Weights of a small GPT-style language model, trained from scratch on English Wikipedia.
Size: width 384, 3 heads of 128, MLP 1024 SwiGLU, vocabulary 8192, 22.2M parameters.
Training: a variant of Muon for these matrices, 427M tokens, 13016 steps.
MLP neurons of a small language model. Each row is named by its layer, matrix (down: output weights) and neuron, and shows model dimensions 64-127. Each number is 50 + 15 x the weight over its row's rms, rounded and kept within 0 to 99. A neuron's up and down rows have the sign that makes its largest values positive.
A block is one neuron, or neurons of one layer that tend to fire together. After each block is what it responds to, as a language model described it from the Wikipedia text at the highest values.

L5.down149:73 39 46 55 37 43 72 36 62 64 44 67 49 35 35 70 67 54 42 45 49 59 66 58 52 46 74 55 53 67 51 81 36 29 38 45 56 57 40 49 46 58 56 73 46 10 35 42 43 39 63 42 47 55 44 73 62 45 53 38 40 64 33 51
L5.down554:35 56 60 60 58 49 30 49 52 38 42 40 32 51 71 38 59 68 44 62 54 73 59 65 54 59 36 38 59 53 49 53 65 71 61 53 31 58 24 50 28 47 51 45 37 84 37 38 26 28 62 39 30 72 61 80 41 51 94 36 44 95 62 65
L5.down802:55 45 40 69 58 57 51 64 42 59 76 47 26 60 36 51 23 31 35 61 32 38 27 60 70 42 52 53 25 53 33 33 53 57 65 30 35 37 57 57 27 44 54 47 54 35 61 56 35 48 34 53 37 36 46 56 34 68 44 45 53 40 54 56
L5.down897:50 60 55 18 68 48 30 75 83 39 48 34 62 40 56 76 36 65 60 42 54 64 59 39 61 21 51 35 61 62 50 60 53 31 47 42 50 66 36 59 31 57 77 36 49 63 53 60 65 51 70 38 53 58 50 59 51 69 66 59 72 50 46 37
Description: Leading digits in numeric data

L6.down244:50 32 41 48 61 59 36 50 38 51 54 47 47 34 43 40 39 39 60 73 61 58 57 50 80 57 54 78 50 46 27 40 68 52 66 28 56 76 46 59 40 28 55 61 67 42 67 54 74 32 35 19 62 51 45 53 34 35 40 49 43 48 52 58
L6.down578:35 69 45 42 71 51 41 70 42 19 46 47 49 75 56 51 56 26 56 47 19 51 85 16 59 54 40 35 51 35 54 38 51 64 61 59 45 76 54 62 49 56 42 47 44 52 35 30 36 29 87 65 29 67 49 41 19 35 50 50 37 47 33 34
L6.down613:55 21 72 41 48 56 51 59 52 38 42 63 32 55 65 51 47 54 27 16 16 74 30 45 08 60 58 46 76 25 37 68 71 46 54 93 25 54 51 51 48 53 64 58 58 32 48 61 49 70 40 46 25 52 35 33 54 63 39 52 59 47 48 49
L6.down672:55 68 47 75 34 39 51 42 69 58 44 40 30 45 52 52 52 63 44 65 36 65 49 56 49 58 37 43 61 70 58 52 30 58 69 44 83 35 62 23 38 66 52 65 41 36 42 58 57 58 44 61 45 57 56 68 54 92 58 64 36 54 79 62
Description: Before quotes or numbers

L5.down153:48 49 23 52 37 53 26 46 87 48 46 41 22 30 57 65 22 50 54 71 42 42 74 42 41 38 42 39 36 44 39 64 24 66 64 52 46 78 37 49 58 49 55 52 90 34 54 50 54 41 46 72 36 38 31 67 50 25 45 65 57 64 34 35
L5.down371:42 60 44 51 20 48 56 59 33 61 50 70 63 72 56 66 61 62 65 60 57 50 39 50 63 22 50 40 57 69 28 38 55 40 82 41 38 30 44 00 42 42 56 51 55 74 71 57 57 24 55 69 30 60 54 51 51 65 35 38 44 63 52 63
L5.down521:66 29 65 34 52 62 34 73 60 20 48 45 64 49 41 55 68 35 33 67 54 45 52 55 69 65 36 61 49 62 45 52 62 67 39 66 73 61 69 18 36 52 49 52 56 37 38 23 44 39 47 52 73 37 25 47 33 68 54 34 65 53 25 55
L5.down848:24 44 48 55 36 21 57 50 43 60 55 64 54 53 51 17 54 57 36 64 71 44 64 58 60 66 68 82 71 34 59 35 41 54 43 51 61 43 14 49 65 50 59 51 47 40 39 50 91 40 52 53 73 28 55 59 70 46 64 44 59 48 60 41
Description: Day-of-month digits

L3.down199:61 55 20 46 64 47 19 49 62 35 58 37 99 51 39 50 25 27 27 52 53 48 26 21 58 53 37 61 69 41 61 61 58 55 37 55 42 31 39 29 61 65 44 30 62 25 67 50 47 60 46 67 50 59 35 51 49 45 47 42 41 69 65 62
Description: Inner number digits

L6.down122:49 39 53 25 51 38 41 40 42 63 45 47 47 53 77 35 34 62 68 24 74 33 48 39 27 30 61 50 69 48 42 62 79 73 47 41 56 51 40 46 64 53 72 51 49 33 80 51 50 54 47 77 30 29 65 61 45 58 51 72 37 48 26 45
L6.down312:57 23 58 44 37 65 50 49 33 50 72 69 83 41 37 64 56 44 58 42 45 70 63 56 42 35 36 41 40 61 75 31 65 65 36 57 71 94 51 49 27 43 16 44 70 58 47 37 25 49 83 42 68 36 28 73 42 55 78 60 55 30 52 39
L6.down648:76 34 84 62 36 55 43 31 38 62 69 80 69 75 29 62 54 48 49 78 54 46 85 44 31 39 41 44 55 57 59 42 53 47 32 53 59 35 56 41 48 73 63 49 63 57 68 71 58 49 70 31 52 55 66 52 24 63 60 62 44 30 68 56
L6.down757:35 58 86 51 42 38 54 67 52 54 41 53 65 52 71 53 45 68 42 49 62 51 53 43 63 85 77 35 39 49 44 43 38 59 43 32 90 61 41 39 73 33 61 61 57 15 22 64 69 80 60 52 55 69 67 72 36 45 43 48 59 62 44 48
Description: Clause-initial subject pronouns

L6.down121:63 55 42 44 70 74 51 31 76 56 29 66 75 56 42 56 30 69 55 39 56 47 30 53 43 60 38 53 43 48 48 36 51 47 67 56 44 48 47 55 45 77 45 32 52 24 56 49 52 59 38 60 49 51 40 56 51 66 49 62 37 71 62 61
L6.down213:35 25 63 41 57 60 52 37 54 55 49 47 27 73 48 36 55 59 43 50 66 64 83 53 69 28 39 66 66 43 33 62 68 45 18 42 38 45 66 41 60 44 70 61 58 19 61 66 63 53 52 73 55 39 26 55 60 65 37 39 56 70 46 65
L6.down739:52 41 49 41 46 68 43 43 38 49 26 91 62 48 27 74 44 97 68 60 69 33 75 39 68 28 33 72 57 71 52 70 36 17 27 57 71 67 39 47 65 42 45 30 65 29 73 19 47 44 33 27 61 36 36 20 48 34 56 60 27 36 54 51
L6.down924:70 48 50 53 69 52 41 40 51 77 66 42 45 38 59 46 70 46 53 36 48 53 44 54 70 53 65 63 63 78 26 48 56 59 65 68 68 65 71 49 45 34 32 73 62 59 47 45 72 52 64 72 45 66 41 42 54 45 34 41 60 59 69 36
Description: Word-start fragments and decimal digits

L5.down736:50 53 20 70 71 60 84 46 25 22 57 69 55 64 51 40 29 42 46 71 66 72 55 60 33 53 48 54 75 39 57 24 51 67 46 59 37 42 40 56 66 33 48 46 48 69 56 59 60 93 34 21 35 41 42 68 51 64 62 42 33 37 49 43
L5.down805:52 50 54 69 75 45 65 55 51 34 62 82 43 56 82 57 59 29 40 39 53 44 73 30 33 18 43 68 45 44 30 62 33 43 42 34 24 53 51 58 39 61 41 39 46 57 82 46 34 55 54 47 59 53 50 54 32 55 31 60 39 65 40 48
L5.down884:52 24 42 79 55 12 31 55 28 71 54 54 34 45 56 29 87 52 44 63 33 54 52 28 68 64 08 62 54 57 55 31 52 47 43 66 55 35 29 38 69 31 50 59 32 30 56 39 34 47 17 63 34 73 29 42 29 69 67 51 47 34 58 22
L5.down954:55 67 80 48 54 39 38 48 67 55 49 39 73 58 59 25 54 63 31 56 68 58 34 39 45 20 44 51 40 26 34 69 36 52 42 40 51 43 52 29 58 74 63 56 43 50 41 50 28 54 39 62 62 71 33 57 44 36 49 77 49 40 70 48
Description: Clause-initial subject pronouns

L5.down224:54 58 78 76 52 71 67 57 34 49 43 83 41 48 52 50 47 53 34 60 45 38 83 83 37 64 55 48 62 71 80 49 40 42 34 54 70 31 58 58 58 72 41 52 65 60 70 72 77 41 90 45 53 40 45 50 67 57 55 45 52 20 60 67
L5.down235:45 70 73 57 52 52 71 59 56 30 35 77 65 39 63 36 35 38 45 36 67 28 56 68 22 67 76 22 52 42 41 60 44 43 68 42 43 47 70 41 46 83 30 38 67 75 39 65 78 63 65 58 38 29 42 81 72 63 51 55 76 41 65 70
L5.down698:71 24 57 72 35 47 46 58 70 45 76 43 73 65 28 62 34 48 54 60 50 59 31 42 71 63 31 50 52 55 59 43 54 46 56 51 57 24 69 63 47 46 45 50 71 43 43 64 99 54 54 69 45 30 55 62 38 55 50 17 62 39 38 89
L5.down872:31 47 82 52 48 44 32 63 34 41 30 69 30 66 44 59 57 71 36 40 53 66 61 53 34 86 28 53 59 31 56 54 62 42 46 39 38 38 45 48 55 63 99 83 67 65 80 49 51 69 49 47 52 05 30 60 40 32 79 51 63 47 45 68
Description: Interruption-opening commas

L5.down299:46 62 87 26 44 44 58 47 49 45 48 56 76 48 46 52 65 65 24 73 46 39 63 52 58 26 52 52 50 52 35 37 65 54 43 39 39 54 30 57 62 45 38 57 55 63 55 47 63 61 72 54 80 57 49 48 51 76 53 67 61 19 52 36
L5.down535:51 47 68 44 39 48 37 78 39 29 12 29 19 55 63 63 55 46 46 27 25 48 41 66 52 57 54 45 65 74 70 79 53 62 67 55 53 55 36 52 63 44 24 58 46 38 40 61 41 29 52 69 49 25 57 38 52 60 38 66 51 67 27 49
L5.down813:39 37 54 63 70 64 30 50 65 53 62 63 45 47 33 59 48 57 48 44 33 80 64 45 64 68 44 69 58 49 63 40 47 30 57 48 37 43 37 55 57 57 77 70 71 47 56 35 46 30 59 42 79 50 35 70 44 43 21 49 28 63 45 31
L5.down1004:40 59 68 64 52 73 35 63 43 87 33 62 64 49 42 65 35 54 33 43 86 27 65 39 46 37 60 54 68 57 61 49 51 65 49 55 33 30 42 60 59 52 25 45 51 66 48 61 56 74 51 70 42 34 35 74 51 47 66 49 49 38 44 29
Description: Place name endings

L3.down997:52 71 58 34 33 40 25 35 64 58 68 57 49 64 63 59 46 32 69 22 44 47 59 33 74 70 53 53 69 67 60 50 43 46 41 50 48 53 48 74 48 75 57 50 49 71 45 37 41 45 66 58 48 40 34 41 44 41 42 49 44 43 40 24
Description: Reported-speech clause openers

L5.down36:36 70 37 52 18 53 33 62 55 45 32 44 36 27 64 65 41 58 70 46 41 57 42 37 39 26 58 36 37 26 85 87 57 37 74 16 53 58 50 36 45 31 35 33 32 49 35 46 51 54 89 72 21 45 45 52 40 57 50 29 60 83 35 40
L5.down281:56 56 59 31 76 43 25 59 24 39 61 48 49 04 54 60 50 33 56 52 65 22 69 37 70 59 38 87 26 40 21 41 45 25 57 63 38 63 45 31 47 57 37 46 21 54 74 46 49 52 53 64 37 72 41 13 86 43 35 53 57 38 75 63
L5.down685:49 44 38 56 50 64 18 45 70 66 37 51 49 70 46 46 59 36 33 46 54 45 41 35 51 55 53 44 29 45 78 30 66 61 49 68 53 48 40 48 40 42 15 61 26 35 34 50 29 19 44 58 63 75 76 35 54 67 23 44 15 45 47 37
L5.down985:46 55 60 34 86 57 31 68 34 51 63 61 51 82 29 50 72 70 77 67 37 52 57 43 53 35 63 59 53 68 33 50 58 51 13 70 60 48 49 67 15 54 52 56 38 67 60 47 73 59 54 35 70 44 46 46 30 54 50 55 53 70 25 49
Description: Word-completion suffixes, year digits

L6.down201:35 43 96 38 48 41 30 61 31 53 29 83 42 44 41 30 53 54 58 31 63 63 66 47 63 57 43 72 68 69 45 65 40 43 66 76 61 25 37 48 49 52 55 76 43 76 52 60 55 37 54 51 64 45 64 34 41 57 46 75 27 71 32 19
L6.down361:47 58 84 37 38 64 46 71 42 40 44 61 53 21 23 60 65 43 63 39 30 43 73 47 29 73 39 48 94 43 58 48 32 52 51 49 48 55 55 60 49 59 50 67 50 53 45 52 59 57 57 93 49 70 49 75 73 72 57 60 87 44 44 62
L6.down830:53 56 65 58 45 60 23 62 63 50 36 44 37 54 15 39 68 48 76 62 34 36 30 37 65 47 32 28 46 65 40 61 29 48 64 43 55 62 26 41 71 62 29 49 59 52 57 48 53 46 42 64 47 55 37 71 63 71 43 48 41 42 36 46
L6.down847:57 59 55 48 43 79 73 54 11 32 26 62 75 76 40 44 53 51 50 28 30 40 38 72 38 45 60 37 59 52 51 38 59 52 77 54 66 40 43 49 76 64 45 44 73 40 56 55 67 62 63 52 68 37 66 49 49 69 43 67 38 66 19 42
Description: Place-name endings

L6.down186:64 35 74 58 59 48 33 72 31 54 26 45 70 61 38 46 51 34 39 36 50 44 62 56 72 73 52 47 54 51 47 79 72 49 49 51 52 64 50 40 30 57 48 33 46 45 58 66 48 17 51 46 35 43 37 13 41 34 74 61 56 64 42 44
L6.down282:82 17 81 50 33 48 38 49 51 44 23 49 54 36 48 65 34 42 47 91 18 48 67 45 47 55 65 77 62 63 70 51 41 50 47 74 68 50 39 31 52 52 77 52 36 33 49 61 11 52 36 53 53 46 38 65 66 66 60 32 44 29 17 49
L6.down384:57 43 18 54 50 44 33 58 36 29 50 67 66 39 37 60 47 60 61 67 36 34 79 46 41 77 65 76 35 54 51 48 50 52 38 68 51 62 37 50 52 56 49 63 53 56 46 47 42 44 50 68 56 59 53 75 61 48 53 75 36 46 39 51
L6.down685:31 57 73 41 50 59 48 16 55 51 46 58 60 51 82 29 53 49 66 39 53 46 57 61 62 67 54 43 38 50 41 34 34 53 49 34 48 68 62 47 51 32 33 59 76 24 37 60 59 45 51 53 54 54 45 50 58 36 85 32 65 72 46 65
Description: Day-of-month digits

L3.down230:50 51 75 50 38 44 50 57 55 54 33 30 47 72 37 57 77 51 67 47 64 63 56 45 47 30 68 62 36 48 47 66 41 49 40 38 63 39 43 39 61 67 70 43 42 56 64 33 37 34 55 55 64 51 59 48 63 52 64 86 25 49 74 62
Description: Separator after noun phrase

L3.down3:30 43 54 65 09 57 56 71 68 58 54 56 67 30 55 43 62 68 41 47 35 48 43 62 73 58 47 40 55 59 44 43 39 52 55 36 50 50 27 27 54 46 71 51 59 62 57 40 61 53 39 54 31 39 10 55 21 48 33 74 38 71 48 42
Description: Infobox data separators

L6.down2:54 59 41 89 49 47 74 37 15 51 55 87 53 62 50 60 41 72 49 34 60 69 57 11 37 49 33 29 45 38 36 30 42 13 49 41 66 52 61 54 39 60 46 54 68 80 55 44 35 25 54 54 54 60 50 37 39 79 51 77 55 49 66 39
L6.down51:49 43 47 88 31 63 55 38 36 43 63 41 78 60 41 70 31 35 63 17 47 46 43 34 71 67 31 36 63 41 54 19 47 42 63 43 49 53 74 60 41 60 34 47 44 58 75 50 31 45 50 21 70 51 44 59 47 79 49 62 50 34 59 54
L6.down123:33 43 91 38 54 26 52 29 66 57 72 62 38 50 54 74 40 82 38 58 45 81 59 71 49 25 60 40 33 54 61 71 70 32 72 58 49 64 34 58 72 72 54 51 54 26 55 32 25 46 43 58 45 40 55 80 37 39 45 48 79 47 49 58
L6.down330:49 28 60 20 30 48 48 63 39 59 38 67 25 37 39 62 54 36 54 43 59 29 35 32 42 21 52 75 72 54 47 46 49 53 43 46 61 46 47 59 30 48 44 61 54 38 63 58 49 55 35 43 49 51 65 68 47 51 49 59 48 62 43 60
Description: Year digits in dates